config.toml
num_attention_heads = 10
head_dim = 64
norm_place = "pre"
bias = "none"
init_std_down = 0.0
beta1 = 0.93
warmup_steps = 200
train_tokens = 834900000
dataset = "wikipedia_en"
MLP neurons of a small language model. Each row is named by its layer, matrix (gate and up: input weights; down: output weights) and neuron, and shows model dimensions 490-617. Each number is 128 + 32 x the weight over its row's rms, rounded and kept within 0 to 255. Numbers have three digits each. A neuron's up and down rows have the sign that makes its largest values positive.
After each neuron's rows is what it responds to, as a language model described it from the Wikipedia text at the highest values.

L16.gate712:130122145114088179115119073078180074177131101123164172097132125143118131174151088096117119145136091138092174076106084091085105150066147161126155148116119118097135136126096146132143080140157128138117149127109036102128136117098176130069137124231142181125145119088095097153106144158121125145086103139087145130159174140117109135095143154124093093095142109083148133178090087102098148171150
L16.up712:179066091108100173133151131074078054132187070101198128127099103136108115142067171131087179158134104109138167116073111112129135147113155164112152139168105094156183134099111131115109118117161063140105136139121082163133122113068126156097178100108101153125145164117141062148096146108140185155088200110145117106172132167118111130107125082147101129102162059105135070126150129134099136151140
L16.down712:114066119175213130132133088173099106154091144073173133126147154106123076136092110104144140155131051151063155122141073134147143110121160135140131080096167101113136127130094120113098098112154087110127124115147086156129124165130097172148130092215061150125113102128133101160070120130133088109155138114128137123106122170120174120076063165097112133141153130092146107116083139109165158115106
Description: Quantity words before time spans. Determiners and ordinals that open a span of time or quantity, like every day, the last three decades, almost a week, first season.

L15.gate76:122148116149111144111142122136147093150180115141109155067189148117130140098134150086098140047067127131160060134154145088095104098123135108083108117144161117155139195171106053116132134149142159141133130131119133073088125119171122121074197136131162148120132141117150086092164099147166113181117108125103104088145194090162106116136144130108124114146121142132093083121122117161166187149111
L15.up76:088218128134144090086109176116129118142115113119151183105150147110136117194165138099172110081116205155132115067107165159092138124152124177134113177154188104154076047157162162127124131210132092095107177109091118132146080120101074169131135155193159130174162148153126160110122056098111112170137092155101204141126111162131072173118141124067150139111101142176166107137097117100165105063089
L15.down76:140128143146088083109151138194125149092089128129111101165122140116128080077138125148109178170138028153133092075165105159110172107124127176141131122136096106143184137124116141147192133082165139107088133164117136115132119111115170151155116144151091154150150147125121119119163181154118159082136154132114146069137110082127123180099124103119120091089077130103072131188019089171161132181116
Description: Parenthesis in headers, word-internal pieces. Mainly the opening parenthesis of an optional plural in infobox and table headers (Spouse(s), Singer(s), Author(s)), plus parentheses before years or abbreviations and mid-word fragments like phylog-en-etic, cosmo-gon-y.

L16.gate291:144148086113149144181088138139100026155152135148131068136160120179123162146162234134143098103103132098143086128114080079095127114167152104111104127137124147092172115135106109211175129193164123137127115078082137119121088118067094130103167156117114090151098129062112120201178116123113190093163138105149101123107129115101135120192144109095147112183160105152162110119181154155124132103105
L16.up291:125165169135112116127134145090119119064091087141146175079137118181083082155173119131119096090173118115126070148117116181154135127136064087178132106073174193097135149150082101021106159150100125123130161146169169135136161159106140101125110125176079167115167126059146153146120184137113139154126119151131175149192138112110082095049108124126086114119122170152119161097100082099154150105140
L16.down291:120152110103130136151132129061107161132127147142142106107074104131152129148110080138118030156168101073093098108104192098112103128165186153143155202175173113131121108173068112100157173125104188104171100158138160125140117112137143101151166137135147155118132162148114113140139094141113121099184128127148129108082148079177140201163122127093129162190110147113147126166117120150096113119087
Description: Place-name and date slots. Tokens just before a place or date is completed in biographies and tables, such as "Earl of", "born in", "Sandefjord," and final year digits.

L16.gate691:105140122081132126194124158125164081160153155140154103093164148116111125140111128136141167103080057131129090089140153206097104094149116144126161139158175150104098126180123147131136158130113166121037148111136097226152138085166164136158098136191137125141127122202112079190213129165161157109116124115078189112056135152147127135127161113168130116182150144113133078085000076134133120092149
L16.up691:125190170137137144167116142097139159141172083058099123114140122105109107097110150166163105183058136104179131102200117158129182081118129148171151072153180165168100140177118096120139110107085093108083149167199097161107113084158154120151090122153079145149212107179101078117113181177224109119112144091139115126124106109163138114130132066148161084091147130142143120141108084132147128154107
L16.down691:168076158138099158113118128122135088189088087130149095159209112162120096119030132162122140172133169104146119171133147094118182097052150110101125106104114134128146104109121117148103083098150128124159101163164156150098111144126117084180097072109103098128189073150132138130130131102146100119139115102128123120143158081096074172079066101139080151073114083148114172108142118144129105086200
Description: Clause-final noun completion. The last token of a noun phrase ending a clause, just before a period or comma, such as remainder of the year, New Zealand, or plural -s.

L13.gate1434:173123039103113118110166094117100071159156058126148060111121122161115146157149124078053103113194135115182102143121131125152101095132142109135146124128145085129166095134152125136154113149142119125158124174087127131150152210129088142053181123126147104154152143134104166081142108149130107146121150082108141138197144171121145151105167140150164172096190123168132116092159140133124129053136
L13.up1434:134113137098135139171142099168085133109135099102148148139114102181146123120151086086107086143113078132142106136178082113081114145163195172133154130100111174138063121100077131070079189107169181096106103108147131141159122133077070157125137105199085159147130090093127069124097163125184142116111127129130113127083093072132080113107093131139146099085167103157159081121127076105086135105093
L13.down1434:130134111146136126197104072104155113154134107106086132037153029156155039120135134193144116125131083133148125096124082085156130117094148162138095104087171167115133146135109064136092145140149177149147111099153120091082127149133131166193167154124138106094109134123197179093094148113126122110137094139135185130212103122098172130097108106136143136137122112113156165154140151118151113183077
Description: Title-to-place connectors. Mostly "of" or "de" joining a noble or church title to its territory (Duke of Parma, Marquis de Sade, Earl of); weaker cases are "in" before places, table digits, and fragments inside proper names.

L16.gate317:105113163165080079198162182096178127094076072135092166089138118131105147120135127131097112101114170091171168112189063143111104121109124158111066162185125133080132171190113163128186151128095134128135132125144172131153136151093108150155108109240108130181134142133107130127131146186128153150095133085142126102135101060127131178168124175129118142112037099177180111051073157155119164153127
L16.up317:134159149139078118119093129081076139083102113116170178152136105100144162095184143093160152122178149184139137101141154141205155086176165149160123160155158152120125130131113134131157107086121095055145107141121150088107165104086073097103089151198068126034120169100207215135086102178118171121101162143148107080149144115173129160139100094124140129178131127122171154187069086133145109152112
L16.down317:124144147141109085187123079166139123158098168076141081136105153141119158108162074119160122168129162095131186144162134091158175106144140139116143125167172129099143151166117185131109135146131172107112151093141161065152096170087077172108108155087137109125163199148091136190137134137138092179104065128099143091163100179164144128133113094143144143192121106111104057138124116144100105084135
Description: Token before an s-suffix. Word pieces just before a trailing s, especially "(" in table headers like Writer(s), Author(s), Spouse(s), plus mid-word fragments like Boo|ster|s, Ti|ger|s.

L13.gate594:139055124105081091196187145105099119121176057144123152113072123074115095128134175183106106164146013145100174101122114135136142122084130121149098139158092155088113141042123125165122123128120075137099177145121116080102134173113146177131150169108128162110149123140173061123129172134062124121126131155105145105119122107117203136103144135147121147140063151195146217150124131140131139207087
L13.up594:194112097098119169116113121077100088174200105134153094153128154102123088129040137078128128136146128103128146137070180142156117089101164071082142166100107099117113132088183119054155177119145066110168159142130158085181107121102208131090113103096138143120108145142113152100172126164069169152134181110107133104101135103183116152138140108107103108111150159125125139174147112149118180097088
L13.down594:055043121149125115149104140107105091134147141121134144013082177129109093097082153130125156154121086188050081085103101158150160112171144134161140149136132151108127122079100131085121157072104115133129154078136187106063097158156203195156082147112100124162141132180059120140109122130128124148124089120102106133151122135100167159110141105149196105119099187171119140141126164151126187133131
Description: Letter "a" token. The token "a" or "A", either as the article or as a word-initial piece like a-ctor, a-bilities, a-ccuracy, a-venge, and occasionally other short vowel-initial pieces.

L15.gate554:116202212091149102192106109153158120096083095118083113087129096130134159153134165175136099126157050126148116118123147153089107093146118125110103133140185086115149162106132110118120106141144111163167117198167112149109170113106070058144106155173095098161195107132113168069147116101152134196084115086117099154075104122172120171117155148158131161187134158102165170134084154149154111112150
L15.up554:154158124179131130111083168137176105129081114084140152116095141112151055152173129169138149174169129141126103148154182107153121111157144116171138136165087143106112139082082143144100197109117129118106155102079159111176156137093079095177144111127057122143181096121097139135143144157129142140180148133113139119084137092113070063106132100148091157087063070108126145137040136158126169166153
L15.down554:154086210139140139189129084116148146107134208160132140081138181095162113096159086180119130070168075102100130119143076081168190126124137217164187192104130135107112154126160073135129169161112091080167143071145133088162099127149137133157170088088119143128184136095131137133180130129125150134142194112132171093074101139229121117131144158153129174108177132121130094121116157129117094137154
Description: Word-initial fragment pieces. Opening sub-word pieces that begin a longer word split into fragments, strongest in chemistry text, e.g. al(kali), bi-car(bonate), p(hosgene), mo(lecules).

L16.gate862:137119151142077091140181119149087163155096160121184128135149124140060136140091132094149112115073103032150124124193151167122144164095123101095140124131089095179070121112129169101134115133100123152173142123135155131109086175117115093118157105149126088182102102122128112084173144073083113085161149115124133093112135110106164160140134084166145134151099144022131108225144148098131178154131
L16.up862:106056149150160132161140156179187124159137109177107169101103111112172133108165088065094093111150052066149149148106134125132153095102168163057172129084155136108101096111184073124145156173102159122035136098127091099156157116138143117108163127097151115193118124183105169086065155172142107119108158133118138147125109138164165133097093159104094106092109132130119134127162182132148129128096
L16.down862:091140191102129176099134156110112179160087115156116141157100072156119133101126121132107104141113093153122107141154139081128135147132107144137186124155178136120085171100120203085055110092148130215148106099082106126151100099090146142151161114168081164146121124175117153077078103149177152127156131246147145205123171154153143089139126164129162108183087108153116173135079148079163091054162
Description: Passive auxiliaries, word starts. Mostly was or been opening a passive verb after a subject noun (was adapted, was unveiled, been published), plus first pieces of split title words (Tro-ilus, Ad-vocate).

L15.gate89:048127100147106081169109116114125133132124115186147137135104150138168152177177139110120109177091126137156103124218131182107145167189121093183096108205124216061157108096136158134127068107132143122119129117114128048109195163134104120079145148143113092173092136114122097094212167179118142103092148071139129038100114171048151165106160100146140115155180140105135118155164098121145137151151
L15.up89:095108110124062134139154140119102087145178089151105115096182087163153142189123118141154170224181109168142088095169127084155140147099159133108180101142180154160140113116135177133100180189150118097129131060097152081153204127193162135162166171146145125147151137156113152102103090069163132124172122139137188168167059130116175131068109136162127078142112121186115112162119129160095185109145
L15.down89:120194165146103095126093168087098137094164100145131154162062094115148194151146053126094096129178098119165091106086135134129107159203137104131181068107147087108155097156023157079056131103160134100148129115157158170114134137113125102118098103151139124117126101104122138128092137096097153138123173116103112128125156079135106127150104095124134116165104143094108131159125155155113146101180
Description: Relational prepositions before places. Prepositions like to, at, of linking a person, role or movement to a place or institution in biographies, e.g. sailed to, educated at, Speaker of.

L13.gate1196:141155128096150167144088177146115146139133214107145146172159142116111141110161158142095185112108142156170109107125127226137196150105127059199122110114119157114154106086170092103169142133148106176110140126132126125201118123113070119048135106136142094173134136144101124149104137109127100155078093148128127094088145151100116158156161085156114069127156165115138162125131121192146091157150
L13.up1196:162087164074093125134182065128141117113126169111179091191178117187152143120165104097159118091063201081080092077143154156148151074097157086143161169104089161166192165159081103132184182181113112155129098136148135100168135161123119103143186124098117109066122145126114149145068098131175107144140076106158113116113093157182139143110124109137119068209160155132160133099073062159104161092111
L13.down1196:156113153091158166169131097137139136090139196138138109108142045138000125109148133102137098172108104159123155097082121107158116120168169070129087152142141120197152127145144162134107110194166146097135079138120096112157095131119168095141092096142150111116125141146074139188130117162063115133083124136050059082127195144143127104129096140112123115072110167122131125110115085103144129145139
Description: Table header plural markers. Mainly the "(" in table column headers such as Writer(s), Ref(s), gold medalist(s); more weakly, other header cells (Peak, Rank^{, Final) and mid-word pieces before suffixes (Roughne-ck-s, Woman’s).

L13.gate1095:101150112158178129166145115147135134212140130114156112210122136116139149142133087108075146119134114125154088121104118067195102115132077123059121117164064150053178153115162126130103145142153118087149108095083143144140175153106102159105085156148127118145127114158058173128081118154164168091150150094100066170143109115142173135084139113096165144131151086184105100134134125157152062098100
L13.up1095:102084097160107127103060129108151206114118161101072109139089083173122093147119133157175113122080152107121133150132143077140130117149079067066145084162137143127113123100129107108063096073184115204139185114158136136160116078122169114066052225142134153139173180089063133119134079096049183169163072165156064126102109131131132109139086137129153131138079118117148106110152062160138120106111
L13.down1095:111174174230147162138131188100136160139122168128188115146076178096088086104139077169130133085096064098082155178157112069168116079105182149177117113141127095121137128107134084093127180118124116096141171147126093088100172101072120110091112173093158165070089134125122069118093126092126095108103136115107085117089109067128130102116184183107132151171098080099097160136148128148157158129081
Description: Copula after article subject. Mostly "was" (also is or were) right after a subject opening an article or section, as in "It was founded", "The ship was built", and sometimes word-middle pieces.

L15.gate956:156104131170114193099125095122143133156160125067151183115140115135140126189100130152152160175150125122114099115140143118174166100126079126117118103176126111117133125131134172133095165128093122172115066183162067155144129118093136141162192109217087125139136176103182124123109115109093121156111172068099147144187125092110142148109111129068135099140146084098212187079103127165189131156111
L15.up956:151126092114143199105152062110132054193172130106185151073138163109133178137120106207130116097152153127096164168120086158157135109088143140085084104092121132121146045158173175104122128064141133113109158126114091162135108135036141149148167161146125091137154169105150102099139111122127163136130185064100093161189150131135093161144131108081140125140123114148161118090193168123119182185181
L15.down956:121134130142073099139108103104126035136097145083158160092119127124138084111109133123086134069080097077153132154090122160135087132101114157057117086146135056113141102200115164063135125067114119080138182144091076163184119158100125135144115104124079059103098144098124063074148097124071160170109148081122145155093110117158067119149134106144129155153096110114133170136094160079111096119129
Description: Time-span expressions. Words and digits inside time phrases in historical or biographical prose, such as "for six years", "of that same year", "from 2010 to 2018", "in March 2023".